Weights of a small transformer language model: normalized queries and keys.
MLP neurons of a small language model. Each row is named by its layer, matrix (gate and up: input weights) and neuron, and shows model dimensions 0-159. Each number is 128 + 24 x the weight over its row's rms, rounded and kept within 0 to 255. Numbers have three digits each. A neuron's up and down rows have the sign that makes its largest values positive.
After each neuron's rows, "fires after" lists the tokens most often just before its 100 highest values on Wikipedia text that the model never trained on.

L2.gate169:114172165121132099128163109124108114129091070145144131121114134088115107096122113130093136128092130137141155192135132144093100112091102141134132154129129046115156151140117115147107107198137157125101128163135074114125157077133112125092160098141131126123106130140119121120137113123100078135159145118076157154139145145111124073107114136166145112134113145126144136112099120129115153140116123108122129155156135141105115121104102121134130151134106133139140137183155136093152117143111189
L2.up169:134150124147133101104116137133080122148096138126097173136124111061079128078124092175133138127114102159122123149126137104100134110107103158158089172142098077135173133128125116110157078171147154138120135152117101142119143114142098156114161128143163131121088136122114121176143140148081107095159141151130146146126121139123091144116131162162155092155119125149122109126108135143131188146128132115124163166177138133120135151110100133145126148105115117155128125125124169102131113080105159
fires after: "d", "s", " w", " N", "ed"

L2.gate218:145137107140156121107173114110167122113126141081165131163104143129133055117103129135139176110126153134146084145131130095169104154137154140146132096113107139142108117127143148163128122150116170135157136149160113114076091170146121135114121109128118141114068120139122126117076133134089129115107137110127150152142090111096140084139120150148110135137121110138150170124137149129118090137047150143123114131133088090155152115106112123124084142158140112157174119128119132137108157176126104
L2.up218:123111149134142100105132159120105147124145123132121101128108103118112100118127139151111130148158132122140146146148151102140125142142119112161086130148157097159110093134148115123104106135138176082163181097140137083136105130119203108131103118140107107102104123129115151105133106112120114141116103148141113140096082150104114119138125163153083111137125107128150153106195112178128140102102104126120135174073096102094135121118074115139139154166095147144138111140164097064127136139096115
fires after: "g", " G", "i", "o", "-"

L2.gate43:124107116063174095134146144118114122124103121162154143138140150108124130166127143102073126137096084116127096169118109135128145132119163131123130147146080112133105163133145123124126125106135148160137168139172108100119169116102178162085093121114125078092110143135114111104103122149134177130123148102115135132093103100153117098107117125129164152108095120103147143160128113143130119155102120144134128130093108102082101145132113157152098126106110133134128107154114142148127070162125203
L2.up43:174141107118097108147113155152130121120145145117169126157148119110107116121126095084104138167142098159147113126113148125110131183152144127159106141118141089146113126150145158162140124090110138062144111147131122107162124139128088112147169124130114142168111153132143141091111144152140142141170133094075131119099121168140158154186083132119092119104136085129129116131172141180105132151115112111127125098149139117125178118157119061133147130139127139096131096110100116122155126136086150
fires after: "o", " G", " O", "b", " o"

L2.gate117:106130103119136168141141164122132080074143063103175131133105159148105120110129122129113178137161145120132163129133103149122167138165122141105141153152124150128145145121148105151097119121115083059139136096150115151116125109131155141068130117102115121171149146126135146140130135166093110120173152091152090131096121107108141129148117163127094139104083098133123129127124157119148137102131102106142120067127177128134111142091119110084131136148116150130141139123121083112104127162149097
L2.up117:142113125089141065138137135128116091155139131095092165144138129135156120141130152155132174133130105099161127119126125134143139159090130154144141106150127133116114178152157140130131115073121113086143094144154147106149108121113136128094138167125166104123159161116121145117141071124124163098100115102118168090133136151132124110168147137082125093145158120137134169115137116135138122145140168109152169107098091085116183130099174159106125106117173143125113096138156154168097139139117138
fires after: " B", " P", " Al", " l", " b", "p"

L2.gate423:161130093112126144137125145135155090093139113130141147138106161110142120113116152164147144142131094132151106124124138131151178116151159101145135166144162127115095129091183119132114138136173118065138147130153146105186106108094176143098089134132088084144097126148147171121146113140147117124110084145164141120080114127120129117118157147120098138078126082084122159118128156129101142137109131135131090115153131078124154116177114119104132122179155118116143162143131134145140110149127162
L2.up423:128115070102134080158137135135134080138072144155142131122103120105099108125112128098130129160117152135129146099081126129136136132119108109153077153179155154144115158104142133123141150135116119099167145136140131115168078114151141124129145112079105161120115169115153124142130076094134118125124163174107141100089120083126133149066142133103130100110147123131114095119112141148063133148130117115129160127123103132054125098130126159136095131124114128162137161153108130108143133146143146
fires after: " B", " b", " r", " L", " J"

L2.gate111:130152132084148148129177136145143133148091139117153154137189123120097126101109101087144142092168121162127141147102115155167103125075152152138140128143152138110101154122127097114124112098109116128163142125141112084156157132109168132097161135126119090157148092097102122158102152151114119142104112137153145079117111120100157137125172151121143108117135148160133066133119125129126107092093127104149124129109170170079139145156128110114120183098149116149141150126107167096123109151132144
L2.up111:138130125123138102117136136120099102141166150143134142113131146093150105109118195127148122131143165147186114146125143150149180152080112159111118140133168130119139110124131112123115146127139130120139082149106104130125123103150124144144116106096147142123170142149131109108099102108129099152144102128112096126180172079120146154112109164114132110162175144116175135109074093140127144160122076095133156103127165132127142118151188100115115122116135134136149107119090159175131074116096133
fires after: "\n", " m", " B", " ", " E", " e"

L2.gate261:072135159100071133093113148128157136130129105142111149136104183128151141098123170152128125136098127131161111130118088121132175095104168136170140138088118114143130113120120091139111129176157146132110155131143187123134141121132152119113184130139134133080120149155081114124131132092091125117140110140061127112131122136139147143112101150103115130130127156127142129101140153123134169128139117153151135163120150121172076156141134131148156146154117085105084179167102133137128128156120155
L2.up261:114131106097157147141111168125103109099116157120092118148084142129130144144104109111123091149082123131146096131140107126139158143101084167148128167095110117125137124097149096100107078162092144144125177143137152115109158139113135101113101126171155104134136094128111101152155128125108136099151149160060141164136132135090114151123126148152112129127115141146078137117136130154134162135136057134164111155140161119145113100091132172150140159131117134124092124157152153151153158137092105
fires after: "th", " h", " H", "h", " w"

L2.gate278:135112134110126156188088106084118074107117130090132196126126141133173139146110125175135102141158075134154148138112129155153109109112100160078145141144137109120148171092118135134130170138133103128133099117156132113198126114131133123085110130122148126105122139135110116089142097137104156156138122118143139078134109108117133120105144147130156132129115188130127124092075113093106128076124158152161164141132127143108118151136145114096135124086111121153097147143122131142152149129162133
L2.up278:160098087133092131113125142141116128083138107118147134104151143152115113138107117163134146113133101127117116153126148142167125043136153108130105148126157136103126112109165143127118152129154137144124146173147097168180143139092081165103158140122129137121127151160115157141144108155065100112146119140131151110099098117194133135129151062120142110124134131112120121109088082116137142109114119111104105130096118158115124101095128144135125152148095128151138139170136166146115176127135075
fires after: "d", " v", "ar", " V", "ct"

L2.gate393:091120157085119147093157116154122122082117121141115175116116138132076113110155134131153075095162132157146155121141126143126140108093156144113118186149139131141120155141139089084113145101122173092151126192128154103145111099087183106096156114122057157160153163157100126136112110162112140115151121146122125146121075103093139100126103125155144101134109103122118110124107142117170152101109155121127088116122131123135127115137116123091127121121134128160141117136140109129150105154122102
L2.up393:083085137104095105112149112166108161119094143184123153099083132139095136117132126076119119137124119142137159106131116121102104133112163138155106137176150092099085135107159075127130158101108131146120138104120093121132117110133133115151114098070155115136113169146125162140132111099145155110141120138140160126112129105172114136123122148115134095080125124116104101145137108108121137126134124069150147121066118099085131122160130152112125093173127091142119150134101154147117163147081144
fires after: " B", " b", "b", "B", " in"

L2.gate235:088123132154120159070137126117109136116128109174116107131123158134152095153126113116128117099126148121149128169153109111141157082143131118160173134140144124092143128076167114107099105125147150145119115123154106123147163119102139178120128085102111105122152099093100141120139118095128093108107105126118163120095165125164097112083123127134138106092118118166090083142153096165092141138153085100167136123159136159148140087157106108119119109153121111091175134092149098141128139125104133
L2.up235:110121142150117132146122121096127136107137133153114118176108167163089121143128103120116156153141131113128149146094092116173138162120178161135135130127188138111129138130160134078154112130165106123135123076111088076158138123093063127129125097139094146137155121144158098113116155153130137095108114106141158125163154112134121073120138118126140121147169126104149111128125146147137124138138142116135105081178127139146068167120130131101111094176109135123143100068089136144127129119126131
fires after: " L", " l", "l", "u", "r", "ir"

L2.gate236:121142090087131146126150117098139112120112101139163139086083118137159097119110188136103154143159100112128100140095130131121091124116116093154134140181173144155155119134138141095127105155183144084112143143161070074149117115104096122128116083114128116130146113106081160100102116144139132090135118100123137102130099148119103133133113153108114149122137114166107147141147108117088149154140091115108155125142143069122110129099121134137125104129117136096105101131132153123098146124077084
L2.up236:122147093166144153173092168144176137145096142126136141126142144074116092106094117114097151115122126134128147157118130138140123122148132160160151113103116128116193126119157112100136107102119126096164160161130102113127115202149132115121118147123101125077091110116126131121103131174151099132124143120135140109158150121069147144082116152108164142111134135120147126120111121107088126087110107154126156157170180107126174147127133120113145102113168129108107136133146136143109150142158079
fires after: " G", " b", " with", " c", "m", "k"

L2.gate321:115116160140129111150151088130153155133084112131130141127155125101115113109118141157166167085150137144178139128075142137102141121132087145121152114146123160123068153125190115128109110145146129146111098135135133099148100119133133105107111075128074106125120142173107150127127148120104115169154151165089127101178110139129153137184112107123140132112132145141107107164120091151077098144086115143098103131135111144130122130092135097166152128156107167146146127144138129083122097155122131
L2.up321:125096159136122072184123099117126141099147125127105122149140144109142101103130100125171158083106118163156145115094118118143135176146121162138101138183120157085140114114128143107119088136113126102122107122098133124143102145132126116126129116104115158123088145126111124094152159102078159119090144134106131129113120134116121122136135126112131099099138160137100076150150080130110125158073099118074120117117109111132150112101108081146135173193105155100107125169159152151146154125131125
fires after: "i", "at", "ed", "d", "oc", " S"

L2.gate352:115131161130143145119096113152137145176129094104146127131119155165101114156124130124104115157140131111162114148115137099147082112138131066147139146141120146161120100118122106138115127142123171139166109168174197116127160088120115137163143109130084152145120118122136088095104175147128129124157091105097132141093170116127168065124118091105136155152100096107112132125085132160123151156121104107125125142120155087128103153110189108115143115150122116149096110138145145153144112141149125
L2.up352:096165131161186158116116095122127175141140128107153093157116127161071134136136097132116133133111134125158113101148129090104093120150126149140130153106151121130137098134106153112099151183128176135133136151127125117104130099147136122159123097150118156118086107096117119104130172124110131138147086136093122158117172128145159130120138127082132121159105119138071154117083160115165160127170146128088078098169102128115127144109117119170110111132135132165111095105123132155144174118124103
fires after: "h", "ad", "al", "i", "ak", "id"

L2.gate445:118101067155132126098129118121144137135106123137183181168132143154099126111143109137096134104113146112136150100159106159133136155199178135081126180104115109154118155103134147126127148121177095159164091134155108160122068107118141126118142108161108123096128159119145117091138128117080136111134140142104091112138119116147114106141089123144133165132120133117108139146114111090118130147141122150109092122149165129128104114078146109112136108109144137138167142090111106171135091138119099
L2.up445:168113129123128165136131130134123189105120155143161122117149131134117170117145092095130120112143135167111163128147104107142107129133139145108078153159152086131126108133145115158116143153155132159108106125128115161128124116127077119110110120136152138170128154128154058107101179111141150100122134074134113108049140147116124084092111141119150156117158123141103114129136094113135122143121144163120112121158157128148184122102124106109080116160106121090163135137127125135168179124121108
fires after: "ar", "al", "an", "ir", "a", "in"

L2.gate368:102133116141167146110151110096132135154113084182178158164127140139129115149164145180134148129101175123075168158082132115111116122157104160086093133129098137127130165115159106157140160128156096092131126171168125108146133134170082133113102113141134150123135110118135116089109126094142165128132116089140135153161128169128117089110152130131151176116096116120096169141129153110159169161144144146116080133145128117127125131127165137129125114158116130132107105114113097124139163135125119
L2.up368:119096145132127155162160145136123163118107145121111155109113152114111117155142142132130116110164122137159165098150097145124119101157126149149143141137109142093142157159125131109102086112143139144111146109126125103060136141083134146150140159099110114114114096138132136128173158139120106182112122108146146133118135121127146134124126176114159129103139138157136135184145187193162135121086168143117143094130126169138178123108071093171158139142093178128142149102125108110157130124103124
fires after: "in", "i", "iv", "an", "ion", "en"

L2.gate21:102090088133115151141134116121140134124134093139151126118154144174165120115113133154139115156114124128105174111143145153140109084169155133122189117095198124095159127108128166140097110122149124139085075098126107152117120142137181144115133110158118140118132077139141167073152124149129119148108118134138166142107124089136111141106131093125141107152126138106130138128095135084132139141096083106148126112109137155139103119105088116123144096127099091135091168081091151119118121134092113
L2.up21:133158097100146095186139139109124119088094134094089134119129164130126117114138141138137117118146136163157155092110127159082141114121119149124122115142141147103113121115089133147111102155080160137156123125169149145100110154096094122143174096141148123146107139130126155100146128145109112158107133178143108127102134112121138100166162130144124114114155168174123129100169157140089077082087116111135132137121161105127161118118143085173094129123104128122150171118129126142123107194094127
fires after: "\n"

L2.gate227:106167143126091138128115156125176150103128120132135171109111141179162137122119174170101147164128098083160121144110114110104104185139110131135094099148142121116119117094126123076124114126152177111143169127153135095139060116154128119138137079094146120148098143147111119130148135120134105152139123108102157139142137127140155115086143146138119155122149112121121159130097127123115111115092144147090132062127087108118124096102144109158117112142117161096144129154141113113179099149122170
L2.up227:155143090163091170128112134109151142079121117104114161153105181136149139148144180154114130138167104129146119146138083130107135148154114154125121083142190155093157100109176164141120097121139152073101106098124112123162093128124144152133102103138115091128152181136120117137119148127148121134122073140122127146149131142120117107146110140132140133120134150140126154129133093115121103122082146109117152104175097144140101105146141092186120084131147123133121084126145116137130089154127157
fires after: " Mar", "i", "ar", "oc", " B"

L2.gate234:147079118133110123157183138121165145095121126143153083136113124070135134153113125152101134124106138094131113166111112142104124097100141147154149156120119143120095129089127097114101150152130097130109160118187142121165117150104158162121135132094128143086093153145125164151108146125126116141123123097145142111080164114167152157165085122106105085085141127120148132120125125157102121093108094109123141097137151178094113097107126121151135154134107108151143116153141079158093112146150095
L2.up234:104134128160156142167142150122126104083151148144121167152131099113104097073147150121137097123130164129108126138095120134089119109118137126126121126123116135082173128124153142125149116124163090139150119140109138132125124090130105163119135171103141090140111142160115138109146112109148117125135136143152091146104147127072083103095127177098122106106112104127123110169092133136107148135133121108147116074130175161171116166114124119132185080133150194155157089117129081132153115114133124
fires after: " d", " p", "l", " l", "et"

L2.gate267:104143123106110129164118150174156116098152137125129153142120163146119092126143099147098125157107134159140157114129170115115128128134123141134134149091121116113135110125129091158145124109131127116127165155161170117161132114139130125107135161112167117105085136158079108165151124117136130171126114159176150108141156148163151134109170156132126116104157133179149156120132164092089113110154149106186094103117104124121125164181107120168150152146137141130167125110119085176172080122131137
L2.up267:124139107116128190119139155111161126094138187174152125133096161096143100106091109150139157172120108181082117133163140086138122117127108103146119110127121114123124112134165099129115125137100105128123170166121136129094137089114115138124121125114150143145123093153141120197086122129111100089126123146141129139118119135087143125056086157099156129115115100095140164117113154138103147115121135105151122127132121102082117125131178119114148129156118147108125090146179125114139145150157153
fires after: " in", "r", " r", " R", "e"

L2.gate232:117105170132138131136139135136140147156129106158148145122142125130140125146106139120110161133128124135134146149091125125106141191092174155150136128127113152131092131153160094122124135113144136131156111141153134107084142139115171120105132086120101130108173154139125093124108163142150166113104127119110122115047148118111124095106099161103117168115144145099150141137106098103116085155126167135109153093108154111097138131114105087113175149099149105140163111063108144080112071125101133
L2.up232:139131184126113068121122119140098153133103132191133115108127130132110146162139161111143165148159162161124128120134120116075128134110126109118129152147134145116151092131153156154136143113115129107112106170108089157120130162148097151145089170153172125143099115115109106127099133085134142108188130156068161130158109131138131145155139171109141122127099132136143170144093140096116106120170161119119093108120154153147115156133135138108170158114155140105097142091105101170133135102136148
fires after: "n", "he", "p", "o", " sp", "en"

L2.gate214:153125139129124106112147098092159125088126119132112148145084115096120096103112178084138147166155095166128166133131154119131175084123130130133134130116174156127150137121138101165076161105146113149080118132150138149169121128130100096105098141087123102163144122152091167099132109140147142155118131139153175164135091140121151138149133108129127099108142122148108136091089108132126098124126159132084118135121105152167143168132115124162144124113103137124158132162082116145098082154117162
L2.up214:090062107105164129129188133103144152104127153118126137110090119125141123112082121151122126157157139181150100158138074115140112106159132141141126130135110085132126113133152123077121159109177119125128149117135167148141149096160137114144162173098150125171131133097147120128099122116124178124119141133162118168140125095077165133115135096086155153098143129136118160141090115157076103129097131127095125135111103108121125153129147155119129133114143135154151128158085124121085100144127114
fires after: " b", " r", "b", " R", " W"

L2.gate17:153157141118139120138136158130157135153125119101112125126083143114133093118124127107121143112150124117155156120091135149124111079123167118096129118133125103145189153146189154113130157133111176108161158133147086134159073129115128120133140134146121124140138098130110162107135122127092135124121151115110068127107109128112122124108113087160128103118124139105053103114134095123098110117132106152102136137096147178099164093133171107119105170113109143153139176174160119149140115145176161
L2.up17:152126123127134112141086135142116136088128131116129127138131132110154145115150164139124130079135121080097145118140128159141072123136114140107132148150159138110144148107125174144116106078159117114171064131126100137154136141092104138116139157101107159156136114075126130101119110135149091109193089112116133112160085182148115106155154118151147094153111121080140121087088163114115117106123119131138099129108146093121094161104087131134132120127166100122134118152136134131084091138127173
fires after: " v", "ct", " V", " t", "ar"

L2.gate327:148133107163134121118133126099140146081107116132168120110146159109197128112120106134127150088093113112123142106147133134118110138155118132115158130122123171127127134165115123121104091119102126128147090121148100096095128124110096146143121064144112164155122112117101120095137108148123075118127124169092087104150168072125125121128113156156142100124151124136134129124127140087133070150072115160112084090118170144166142095078111073129127122134135149137157140098137133099133120136121094
L2.up327:190139126150124148100118142125173139083093129113136131134174146133121149096133138137160119105120168153118150128108147138147085152151120150087095106128126127149148135131141132149134150148120112157130109196138121124134167146102125136127174125134097118133135065109084144124192120122090093118099098168122145161134126123103139115132129138123142131131174130163124176111116102147106132127104088162103122124137146133166100142117114091177070127131114096165130150116101131129129075132139105
fires after: "a", "or", "s", "ec", "\n", "ir"

L2.gate303:118158106149086100171097110169141124131154131195124103175120119143113119124099137105123145099147141085132150138095151104116129132081141094148103113120103104123141128109146100125113136170114131158129153133143117072126142092154142130105154088102140111145130121119120127131110115148140116156127134111130175127152181136146138097126159106086161081140092133128141118086133140117140094135172146093128174101117141144146107163132146173107112117157100168132130137104082091130144104153179135
L2.up303:124135185154096114147110117164100159149163140147146112099115148149145103154122168127131108085157148134103123154163155113138089095131156094128153114111160120110141170111144115132122160144150144144084137184107109073092154147115136103110177124130146115122130121118135118129098140131111115134097101098125160113153142162164135104134141112125141107144116148147150120099140115165173151119129147104128168126097141092163115127081096134096103121175129161130142099064148154132146126144091134
fires after: "u", " pro", "ro", "r", "ff", "c"

L2.gate178:082095139090101101117133084135120117089137105133130123132145125105090136119112173143126153103105147147149098163144162128154151137120107149135175118124131164115074158152122111101134100097138179135099124158134106090088100137165088141106136113130113108150115135136108133121100065130130051070120095114108159153137153098095094097137121159152146115148155122143141143130135129120129106146128142085125082144109124133112115134156135108108127123131134107097139115112125124105137068168129143
L2.up178:113097102139126138136119107111110157129125091133107124143127150131107101148119122149112157088131136104101111076124146173126107117170125155148153132172166144116121124151123117123096108140142151106095068119118159123085109125126138101145173108119160108107121144131130121114123100101169100102124156118089075144135165125159152139136099154108129115125079148149125144106124095098098090108147068132110150127118141100100182156163159153144155134151136150120155165093140126134195150124115151
fires after: " o", " se", " ", " b", "e"

L2.gate149:078128136120121130127152104094152101150131115142181127160091145105119153126132176133146135152126109127146118169122153137120070109079144101110135134111140093136118109124115084132124110121128119155137147090139124115118081106143148106089116137099110090169156158140084125132102140157141148153116158096126171130142161107100143124135136124116140143127108121106096181100129122116117082095146143056102133131099109109113111151124123123114124097149138122117129180154125091128106089205121128
L2.up149:079101123143103137119132096106156120158127143152153142137108149083121178121167174137200117148120111166124089144146153109126096122099110126092137138141145104148116086131137109110129124089133140157134128135102141118107094099090150126120141149112099109145132169116147137143116150143136172144121127114172181113122140085107137151165133108134146154142098128101107168135153132121130133109128173081110176148116098139127116150124113119148098084118146074110095147132087129129077103141110144
fires after: " b", "O", " f", " O", " B"

L2.gate154:121112105122144147153148142149189113087156126128168153165120112164124124161138136089110141150148105165151115163092120162136126137120130116095133125092156148080123153152138135132154118149196098081092123126149130153111058132165138103113121117135109171155127114083093106125102130150113145107127117097161135133118174115183134113102130139114064156109133111136131123173111132119127121127136097148133147123125120112150165134089119132142164155133101130138156113132108106128166100127149101
L2.up154:131125154171141172178108160120166133160138123162156117121133144165116129132154118117080080124134121114152107139093144123160103115169132169094125152147096119153132125129121151142112120116138120128090120162121102143133092165116105122156163127140090207122125122124161136108107108090114133084153115145129099099115145111135112137127121152161167154136144110157159115186138118077127128141129171146116172130132158073142154112144137101114167157141130124127122152134150104137180125105139120
fires after: "en", "o", "or", "l", "er", "am"

L2.gate4:120093135109097103074135147126150154078100110154136140181110117136095112125115148128113123130128149157127111177099155145123132106099140148097105136075134156163116171143091143161147111154102176102127150142154117125107071110123154124127153150154121158134208113124114085105134163120111132159140119124144115146142129162126161111121120185154123103124115155166121158107079118107125135125160126138117103138126136122127131125110142082135162162131162095117136155113137149094123088128104135
L2.up4:156139145121101114087127127140111159103140088121110120171121088127119087150139110117134124113096124090112116142103157096118112066101154115119129092135133164166104150102097109144141146133124130121143139141136126147098110104107124100102141132140094131094105122122087072155121116114126105070119128100140130150130100160100175153125085220139138085147103105151075091129083131140141126114133105142141179133113138125133107111104080122133111144125146132157118118130127177133136118142134136
fires after: " m", " se", " H", " h", " t", " d"

L2.gate209:157121126107115126154131120097166126099154122126154136196167110116137104124138118120121116172132116163120154120118160133166133166131093097157120143104183139113143129150087119168124113144142121109086164139151131117107126115094146147128072120138069133198146070112117112124140108148133152145112150129104169147122155137132139142088171128167094118121125111124095106103127124111121135144131132117125114131143082150126112119144094180094104127129131133108172156130087096108166141121088120
L2.up209:141156104139131153124108133145178090137119112157136121126112097141086098180167078123136128174110119155136163102128165112101156142165135114143065155097149171123119105120131098163111109162103109131108150124147149112106129119130111141164068163123102136133115103124143117156137104136134137166113120125138076091134170117152136103130116127159102129146148101127146095101134052121105073128111161119122103135126136081105147133097131155113158128136139131136143130156094106151121123125134101
fires after: " W", " w", "r", " r", "o", " R"

L2.gate315:141110155111135157115138131140171108131100084145143147121151131156141135067102145069077144120116116114104109142100121140087112126108158146093134144182119125109127142107165093209121123155151109130149116129166101107123163118156187132122119099125173124100114151138114107151116121115162107132157128089147155093133146124093152114115113160090118102096138135131123151139110135112130108126127124155108122087124122118122144084140109110157172109154134165137113123145128074107113101150160111
L2.up315:129128154075087181098093130126129165150080121177088145123185142150108108104116109086116144130113107093098113131117120141084114146137130132099113132158161153133150103088168116153147145131137107145125100120128116093088166147137151128157139111166164126112104120138145107121134132114144133098135132090198135102146139123088143147137093118092102083091127156136123122172124167123131153132118109145128164091143107154137129137141120122139138107129130127111092143096124135101124120075149089
fires after: "p", " sp", " h", "t", "b", " p"

L2.gate182:124107119084164098138163156192132109165183118142086113124128122138130090141127131134126166110115171129144194104152115111114107106090142136142101153130122110076151167090133132139128136096120145130112162166132131107130158112091160112122114119127159085122121146144108146148096069131147102144130132113109119110140119102122140102136143174107171116098129108108095125122136107108119072119109103153104134129116161137139125120124127092180117187114152113162111100149109100133099137150132130
L2.up182:100119101121125103143131126114129065122116116092122128165104132096146132151131136112156152134152134156122154136176112150119079108147100098126139165098151152140131159123105214125151134116172156134102113119111124096116124160141105113141168125103141136141140127130166167102155120095066102133147152096111112097145130099121133112160109128167125119125163133121102165120147155138083144141182179122170123109099132121133098110119126144138118111132140118121153084124134066144129153125151153
fires after: " P", "im", "u", "r"

L2.gate40:121120116104147124074182157140123132140154088107136170146123141101150079112127122093157130139144139130099120135147087105124129113095144159149166131123128138067137181094129144175105117112113168170094133145123104114137116161113148133151070100147126104125120072140117099129146110163103112111108136126137174104110146136125093126151077122116133136139098155149121142067115139130142111105140084090153100102131156167143107100146114090110115123111118113129115120119102114095129107130140166
L2.up40:128125122113117180129180143107113128178138109117132170141140139144133129140118153108142162132133114166128154152128137108144138118107142148089136180145119128118111170117059118151144119164109129133120118128128094145147107144110167123145115135143137139104124114162119093137067102149118101125128183116139150123087184088155126106126094132110118105120110138119127132086123105152196172098122078113127155119133111147094152123161186091158127112143106134129124139137115123105095155170099121
fires after: "\n"

L2.gate411:160174145145126119141153131101110113116119126108156127151166102130147124121166142164123133143138073128137164124109099176104163162125140136125143134141131173130067179076165072140141123136108122119161146094145134103158114123096128153136120105078148141185124150106127130146125124146133152139179122113158119109126174109151119088130141147073147115138156135117127143111104144085123130141133145153143123099132134115152117137109140104088154081166149119169171135143134125127142123143158172
L2.up411:106167081064140113105183140145136127107115131101169131121107136118118121095116152164091127139112105140155126166169135132146132171155119160142170083127123118153180137115138161101129120139129129124116144151172084150138100132131100102131137147108100156157129090157103129120140145107131168122165163122150125116110097094136119135161096143132102148110153182107131134170122150141125153117143133139122120105187111107103098110097128154161118145138166157138136123153119115156127113129186095
fires after: "ran", " p", " re", "\n", " R"

L2.gate114:122138142087078111173122102150105136140101137095124104141139162151159174100098114137148147126104132091101115136114118157146136143103115166087167075108110104146081141174150097118132104119082116121127097128155155122134113107157119134100159109126077151166159144097129113169123113152087073139138138135127152090128136140120167085115136137104131100138135151130163095118110107113133123153154126137161142183124152120142130118090111121126144140111141125093136119156148136105118124161186118
L2.up114:139120143109129107147123082097101150126137126130117107162117127145169148130123093105142116150142116125153123128117101126152140168121154106112144113089132118124078145150153098119157118150093140096162142103156152120148149114141166109123158121123100103151113127107128120133140084173146107135113077117117109133114158095163112107162149105082146145094115101123108164145163100131085132087142088155119127110116170153168119187111063114166150175111115100134124116098161092101127114116150121
fires after: " ", "l", " o", "it", " n"

L2.gate14:158123170138098142098110110156114105096128103085177096150109143153141122175177122124080120110105091109149123143120134076126120144148141091139149127098137129093136149143105119103134112119136131134150168164186125110148127125139126134137109100129129163110105123131134127111088130175123089136097102116116155138122142142131161104087094137174058155088104119171095111116174137118119123120112127115184132149184128154131134124146090114124123104112100125129109150120132085137132113134152129
L2.up14:165125134166133100099129142121125146132132149133128095145147091106127104135132125109121147173151107153129187142115181111124126134117144154165104125132138150109148117122128129177142113149152139157104108096096096103078090092117105141119111097117125114151125075137089093132138094092166140091140143150105116170133126083108110114152124123110110099113163122105154132137163102146140086155160119142103077139120164113136175113145101096118155086114128142163135146159137122085177140127111153
fires after: "us", "k", "ak", "om", "id"

L2.gate210:130134147139126120120089121148119116147154107138117165119133177120164103137112143128140122111103095115151140084075160103106104080136126117131098165074148102089136106183131143123133151128215139130112115147136130126118099104155094130148158122122121147130090159140119121146117100135090119183135088115118102137132149160134162131133128127118137176126100114128118156158159115128114133145155124099107074099094104083107095176137160159124115152113123132142117135148132142121138155121071132
L2.up210:151122128136107147142150111088117121072096162177120194167134162105113112110095127120105144144071092175107106107104164130105122131141120129133148112130129163102164138125107105129133117132084150116148081145119122123107116105089117140142136115118111139159154123137099169167108149135133166116136149109129115154142151149140159142157140140106160148149194120131153121108116126106129132157114120138084113157180101094149143140094121108113102096122098137127126165119171132159142082160135101
fires after: "r", "or", "ot", " St", "ap", "ut"

L2.gate25:088124094135138140145133102140118103116126104157150141145076170119173137085123122097120103120109119095157151163117120155130142122126151179096175172127120157135171197121144143115114139142149135119156111117166096132151127130146158103104126097070121153116150137162129155119175122119107134143186133139083179152146103099150108102118151156122093175133087128114128140165105162118107110158130148126118123154130128122137095134099106141099141108100125148154141144138097104099125122127108128
L2.up25:108151134142117122141117148131133120085140085118181093125103121115127105131152076174150108120145132108129102141142076143147098121108142144134109093096157134115140110093157125130121146108085150152144109160109107099109179134171109115153138097119132128141139120104125070092142121116105133126115085141146150143111157122070102142110137082126138118186148135155138125132126123102104168142089095086138104077182133163134158113095103106114116147111101121118105125132109113096150163106122138
fires after: "\n"

L2.gate265:103091156110098103151115131141157114125151076115158130174142156145150114133102124091103153141167136131144119160117131137133122097075143172139123148118134111120112170149122157149126109140120130119125091126159153125153117129139213142087095097117096103137146126121114164161131140085148103114115110135140114135139153105134117115149159112113102080117083112121115139128107138106156106141140149131148117081124118147191097129119093092141151174139150108152109159124108083108116120184125121
L2.up265:147091141099100117128124127122115154131132143093139123183154157129143152136101101087151113122163123156129106118161138090146124106117137127108152087113144100106128119176123185138152111095146127123120060105110151145136114104107194157131098116127122115139139142087120137164108119113110107084097092129175099128148144136127100137137158099113120144104070119127108091145128110123150146111109126159130121094158088145174122124143097102125119158096121068099122137114137103114102120120150088
fires after: " be", "in", " or", "l", " Al", " f"